config = dict(
    norm_eps=1e-05,
    positions='rope',
    attn_scale=0.177,
    bias='qkv',
    init_std_qkv=0.0217,
    init_std_o=0.00444,
    init_std_up=0.0217,
    init_std_down=0.00444,
    beta1=0.9,
    beta2=0.98,
    lr_head=0.00541,
    max_grad_norm=2.0,
)
MLP neurons of a small language model. Each row is named by its layer, matrix (gate and up: input weights; down: output weights) and neuron, and shows model dimensions 64-159. Each number is 50 + 10 x the weight over its row's rms, rounded and kept within 0 to 99. A neuron's up and down rows have the sign that makes its largest values positive.
After each neuron's rows, "fires after" lists the tokens most often just before its 100 highest values on Wikipedia text that the model never trained on.

L5.gate101:56 49 36 47 43 20 52 38 69 65 52 49 30 58 44 54 31 36 41 39 37 51 47 59 50 41 53 42 49 38 55 53 34 52 31 39 60 52 58 52 26 52 38 51 47 48 45 60 60 52 40 36 52 60 50 68 40 56 48 61 30 45 66 40 49 64 42 26 47 52 32 46 49 54 57 43 48 60 47 43 64 63 61 42 50 49 50 36 60 42 50 30 53 63 35 43
L5.up101:44 47 36 59 46 58 57 59 58 51 44 18 52 42 64 53 54 63 43 61 54 65 34 38 50 48 38 41 56 45 50 44 39 51 48 41 46 39 54 63 50 64 53 44 51 24 43 41 63 52 55 35 47 53 52 52 41 50 65 45 47 42 45 58 45 52 47 67 56 56 28 58 47 58 58 37 62 52 42 42 59 40 58 41 53 28 48 55 64 52 52 49 41 45 30 61
L5.down101:46 57 54 57 47 47 47 37 58 40 60 46 55 60 49 59 58 56 56 66 60 48 44 49 56 64 49 73 51 36 47 40 35 46 52 47 40 48 35 46 31 37 57 42 42 57 48 32 57 42 46 41 45 53 51 46 34 47 64 56 67 45 38 34 64 45 58 57 51 47 62 66 38 52 42 68 51 67 52 47 49 47 49 37 61 26 53 58 47 64 56 47 46 51 36 52
fires after: " d", " D", "m", "D", "d"

L3.gate309:48 47 57 49 53 54 65 40 52 62 46 62 37 63 47 48 65 40 38 31 47 47 61 55 55 58 57 46 53 53 49 57 34 34 47 34 76 46 51 42 63 40 46 45 57 51 48 60 38 50 46 35 52 41 56 57 52 64 55 51 47 38 61 52 69 70 66 49 61 47 49 61 55 53 44 44 46 70 39 51 50 50 50 58 50 73 49 47 30 45 44 57 52 65 33 35
L3.up309:49 46 48 33 56 64 49 40 38 52 44 52 46 47 47 36 29 57 53 45 52 23 57 54 29 62 61 43 45 64 43 36 47 53 36 43 45 71 49 46 43 64 55 60 58 44 51 68 54 45 42 33 44 52 51 48 67 56 52 53 38 63 42 39 27 57 69 44 54 55 47 46 49 41 54 51 60 59 51 37 65 72 40 43 31 51 58 52 50 52 53 37 40 62 37 31
L3.down309:50 58 52 66 48 40 46 58 36 53 38 46 32 50 33 60 45 49 59 55 43 53 46 61 60 45 50 58 68 56 57 48 63 43 38 57 56 56 58 39 42 31 37 66 41 48 52 47 52 62 44 39 42 53 70 43 52 56 49 34 44 58 50 46 49 52 35 45 39 38 49 62 35 52 57 58 42 50 38 61 62 15 43 46 56 41 41 54 57 66 04 53 61 73 55 39
fires after: " f", " F", " J", " S", " v"

L3.gate197:50 46 46 53 40 47 47 34 49 44 44 58 55 50 65 36 54 43 53 65 42 55 47 30 50 35 51 54 59 49 63 35 43 56 53 62 69 66 44 49 44 45 52 31 50 47 64 60 42 34 61 46 41 60 56 58 64 40 46 52 41 33 54 69 60 62 52 51 42 44 54 52 48 54 64 64 39 66 49 39 40 52 59 39 49 61 30 48 49 47 42 54 59 45 46 53
L3.up197:72 51 42 45 41 50 46 43 63 40 58 48 38 39 49 56 36 57 67 52 55 51 57 60 34 72 54 48 54 41 47 34 30 56 60 51 55 63 63 49 41 36 56 63 41 36 47 53 58 44 34 45 48 47 61 56 52 45 64 44 48 52 29 49 38 36 31 54 58 62 46 39 44 59 56 37 47 38 32 40 45 53 59 53 39 48 47 41 54 50 52 51 66 45 34 46
L3.down197:54 60 52 52 51 60 55 51 56 33 51 49 42 53 47 39 48 53 65 60 50 46 59 55 43 61 46 48 73 55 46 28 32 39 65 37 58 53 60 38 45 65 66 46 53 59 37 62 49 35 55 41 38 39 30 56 44 55 47 59 63 47 33 49 64 40 42 54 38 52 58 63 42 43 45 60 53 67 44 66 51 56 66 53 70 53 61 45 47 72 46 53 52 60 46 50
fires after: " d", " D", " R", "op", " v"

L2.gate434:38 54 57 52 50 44 44 56 62 42 35 66 35 42 47 35 61 49 47 55 50 66 59 38 59 32 54 53 45 44 61 30 55 42 41 64 52 25 34 69 66 56 53 39 49 62 30 49 64 56 48 52 56 48 37 56 61 52 36 70 47 50 46 51 47 39 56 51 48 55 32 65 30 57 40 47 47 37 54 62 40 34 69 53 66 54 58 51 45 38 44 62 68 45 56 64
L2.up434:56 47 51 76 54 55 46 32 40 41 53 56 64 62 58 52 33 60 54 49 49 55 61 49 51 60 48 51 29 46 50 63 42 47 54 47 40 46 57 50 67 50 44 55 53 37 37 47 35 55 66 42 53 64 54 46 61 54 43 52 46 20 49 42 63 55 58 52 34 41 59 43 49 36 52 46 31 56 60 35 69 59 39 52 44 57 51 58 37 60 54 65 59 52 61 61
L2.down434:69 58 47 61 53 62 40 55 57 53 57 65 36 52 61 47 46 42 39 40 67 55 57 41 52 43 61 32 45 24 64 57 68 60 52 41 59 45 39 44 53 30 45 38 47 62 57 54 35 54 52 63 56 55 40 69 45 61 60 39 56 57 51 67 38 57 59 58 59 54 54 59 55 50 44 46 60 54 48 50 50 47 58 45 57 50 67 35 56 36 41 57 49 45 58 65
fires after: " b", " B", " c", "ir", " Sc", " w"

L8.gate4:35 34 54 35 60 61 63 48 40 53 39 57 34 61 46 47 42 48 45 30 51 39 49 61 54 62 59 47 41 51 58 46 59 33 69 51 49 58 68 56 53 45 59 58 42 39 55 54 51 51 63 27 46 58 49 69 64 70 39 51 49 41 54 41 51 65 47 50 62 47 57 53 45 49 63 39 29 69 44 50 59 45 40 48 59 39 34 46 51 54 39 62 33 76 33 38
L8.up4:47 48 57 27 52 53 58 38 49 38 53 47 37 38 56 58 69 34 41 48 69 40 47 47 42 38 40 51 49 67 41 46 41 58 26 55 34 49 41 42 35 65 43 63 54 42 36 45 40 58 53 49 55 76 61 53 31 52 46 33 34 45 42 55 41 59 55 43 52 52 65 50 34 48 50 40 55 47 55 61 44 52 51 39 42 40 65 48 62 45 49 51 47 25 48 33
L8.down4:49 45 48 51 48 69 50 47 39 61 45 58 45 42 47 54 49 48 51 37 52 49 56 77 72 49 42 51 66 57 58 45 62 56 45 57 52 41 57 62 54 32 58 70 35 50 51 56 42 38 62 51 67 52 55 43 63 54 61 59 59 41 74 46 60 67 52 45 64 47 47 51 60 46 66 49 37 46 46 50 42 44 46 50 43 41 36 28 63 67 58 49 63 46 34 56
fires after: " J", " j", " S", "J", " Al"

L3.gate12:60 50 45 53 29 38 48 45 49 41 80 47 42 54 59 51 39 60 49 54 56 54 54 52 36 45 37 41 66 42 55 40 52 71 59 52 54 43 55 53 36 58 45 50 58 58 57 48 50 46 55 43 53 38 40 47 43 46 48 57 55 44 57 67 61 42 49 34 42 53 29 52 56 46 60 53 44 63 37 49 44 56 65 42 30 52 63 20 43 25 38 44 53 33 41 59
L3.up12:46 56 62 63 57 46 63 59 49 47 34 43 46 36 37 63 42 38 48 50 69 49 47 59 57 55 41 49 52 51 46 54 57 62 49 51 42 42 57 38 40 61 64 43 54 36 54 65 54 68 47 58 50 48 63 49 48 45 67 38 48 62 38 44 30 55 44 47 58 55 58 42 45 62 45 64 46 41 49 67 51 56 38 43 34 57 38 44 49 58 48 64 40 38 43 50
L3.down12:51 62 52 49 69 37 42 42 57 51 44 45 58 54 66 61 53 63 53 59 56 65 42 43 42 54 60 53 32 65 31 70 38 53 49 61 62 42 55 46 41 43 65 47 67 54 41 16 56 53 44 66 56 83 44 41 50 42 38 62 52 60 48 54 50 47 43 63 46 57 46 53 55 48 48 44 40 51 48 36 46 62 48 54 51 43 41 54 46 40 54 43 47 38 66 43
fires after: " D", " d", " Z", "on", "iv"

L3.gate83:43 49 76 42 36 39 83 46 42 51 46 57 57 38 44 56 43 58 62 41 35 38 64 35 53 67 52 46 45 47 51 57 47 42 42 51 61 51 70 48 43 52 48 45 41 48 57 44 47 66 51 36 55 52 45 50 40 60 54 57 47 63 55 46 53 65 49 47 36 54 62 66 29 49 39 73 46 42 47 50 36 38 54 53 46 38 34 43 48 45 49 40 40 58 55 36
L3.up83:68 48 65 49 42 38 62 56 46 50 71 36 53 67 55 44 37 48 58 45 57 46 52 54 43 60 52 58 50 79 59 37 70 69 46 57 64 39 50 49 45 58 53 76 34 47 66 68 49 55 47 44 44 44 52 58 68 34 50 30 52 50 47 61 50 57 46 47 69 44 47 66 44 47 45 39 70 62 42 60 62 42 57 50 46 46 35 50 59 59 46 48 40 48 40 59
L3.down83:54 47 54 80 50 65 51 39 55 67 44 45 37 45 42 56 54 41 52 54 45 42 53 42 55 57 52 65 66 62 78 58 53 34 48 48 47 38 47 47 54 51 50 40 58 66 59 59 56 42 56 37 57 48 62 61 61 65 51 47 69 56 71 61 74 44 59 47 53 50 57 63 46 54 51 53 48 64 45 51 29 54 64 37 50 35 53 56 53 65 63 56 48 54 42 46
fires after: " l", " L", " f", " v", " the"

L2.gate341:49 38 61 51 53 34 40 51 63 41 58 63 44 52 55 51 36 57 34 45 54 52 51 41 67 37 44 70 50 35 51 60 49 52 41 55 62 47 57 50 60 51 38 55 53 32 41 68 49 52 64 41 50 52 51 57 29 45 39 65 39 37 40 48 43 64 34 50 35 57 33 54 35 47 67 64 46 72 43 51 53 34 56 49 60 43 50 67 37 44 57 38 55 54 64 45
L2.up341:51 40 47 54 49 47 40 73 62 47 66 58 45 53 52 40 44 71 54 48 53 56 36 59 75 33 48 56 49 37 44 73 56 38 56 56 67 66 67 49 47 42 55 50 52 41 38 47 61 67 48 49 53 55 58 77 38 62 48 57 34 50 47 31 45 52 40 56 47 65 37 60 52 39 64 70 58 52 46 38 57 44 49 53 75 40 40 66 44 51 66 50 71 35 56 69
L2.down341:57 64 43 47 52 65 44 51 59 55 57 52 61 55 59 45 61 38 38 59 58 57 51 61 74 45 53 65 35 29 35 61 34 27 52 54 57 55 37 56 61 61 49 49 65 43 38 57 55 56 55 46 35 47 51 71 40 54 62 52 46 32 26 43 45 40 46 56 37 55 30 60 51 27 46 62 62 48 59 63 55 62 53 55 56 43 53 58 57 52 65 52 56 48 45 45
fires after: " St", " D", "e", "D", " P", "R"

L2.gate196:38 35 55 57 52 42 56 54 66 48 54 55 51 35 50 63 53 34 39 46 56 59 49 35 66 50 20 62 60 53 53 50 49 51 59 63 59 36 52 60 72 36 50 37 45 55 26 58 32 56 31 38 50 41 56 43 58 30 51 50 56 26 41 39 54 58 45 53 39 56 57 58 61 47 53 62 36 56 59 58 56 37 85 51 46 58 47 51 50 42 32 54 57 44 67 65
L2.up196:51 50 72 61 47 56 45 58 56 26 56 42 45 63 44 46 39 59 35 45 51 53 48 55 72 73 71 51 55 60 55 44 47 54 56 39 56 36 55 56 52 44 43 53 36 48 56 26 59 58 44 48 58 49 58 51 57 49 51 73 53 35 55 36 55 53 56 40 53 60 57 40 75 51 58 28 38 40 41 44 74 56 33 42 44 51 54 48 54 47 56 53 39 49 63 40
L2.down196:34 37 69 45 37 41 49 42 36 59 54 40 40 68 70 48 48 45 37 60 69 73 32 57 45 59 53 38 45 37 49 52 58 42 47 38 60 58 58 56 60 27 47 52 54 56 60 46 47 40 40 56 52 41 37 51 54 30 58 47 41 55 46 49 53 49 53 56 68 49 48 60 63 50 59 47 62 41 37 36 35 52 69 41 53 53 51 56 50 54 33 44 58 64 46 73
fires after: " b", " B", " fin", "icip", "er", " Ch"

L3.gate100:34 44 54 49 33 33 57 38 41 46 51 56 59 52 44 58 46 49 44 45 40 42 39 50 55 53 52 46 46 44 61 43 60 45 31 45 53 36 67 47 50 44 64 46 52 58 37 57 57 43 50 33 48 52 42 14 36 49 58 37 49 64 39 47 39 55 44 69 59 57 56 40 46 38 60 48 41 55 54 57 45 36 60 53 34 41 55 49 40 48 49 51 40 60 36 59
L3.up100:31 48 52 37 43 28 52 29 21 44 36 40 33 50 45 46 37 42 53 60 48 52 56 61 66 29 42 68 52 67 51 50 51 60 65 33 42 53 39 55 52 54 51 61 54 44 50 48 49 39 51 55 46 35 33 46 67 48 41 47 46 55 54 50 49 60 46 61 49 59 46 60 45 37 47 55 45 57 57 44 45 53 67 44 42 36 42 50 46 21 36 59 66 57 46 62
L3.down100:47 53 57 44 48 41 54 44 39 47 38 50 50 39 29 67 47 42 39 58 55 47 47 47 57 39 63 61 50 44 57 47 64 43 39 30 64 51 64 51 59 53 60 35 60 47 48 52 52 35 37 35 41 43 60 45 40 56 36 49 61 68 58 64 45 47 57 64 50 52 60 41 58 55 72 51 41 46 40 56 51 52 53 55 41 42 43 44 62 33 46 41 37 44 39 59
fires after: " l", "im", " L", " o", " s", " m"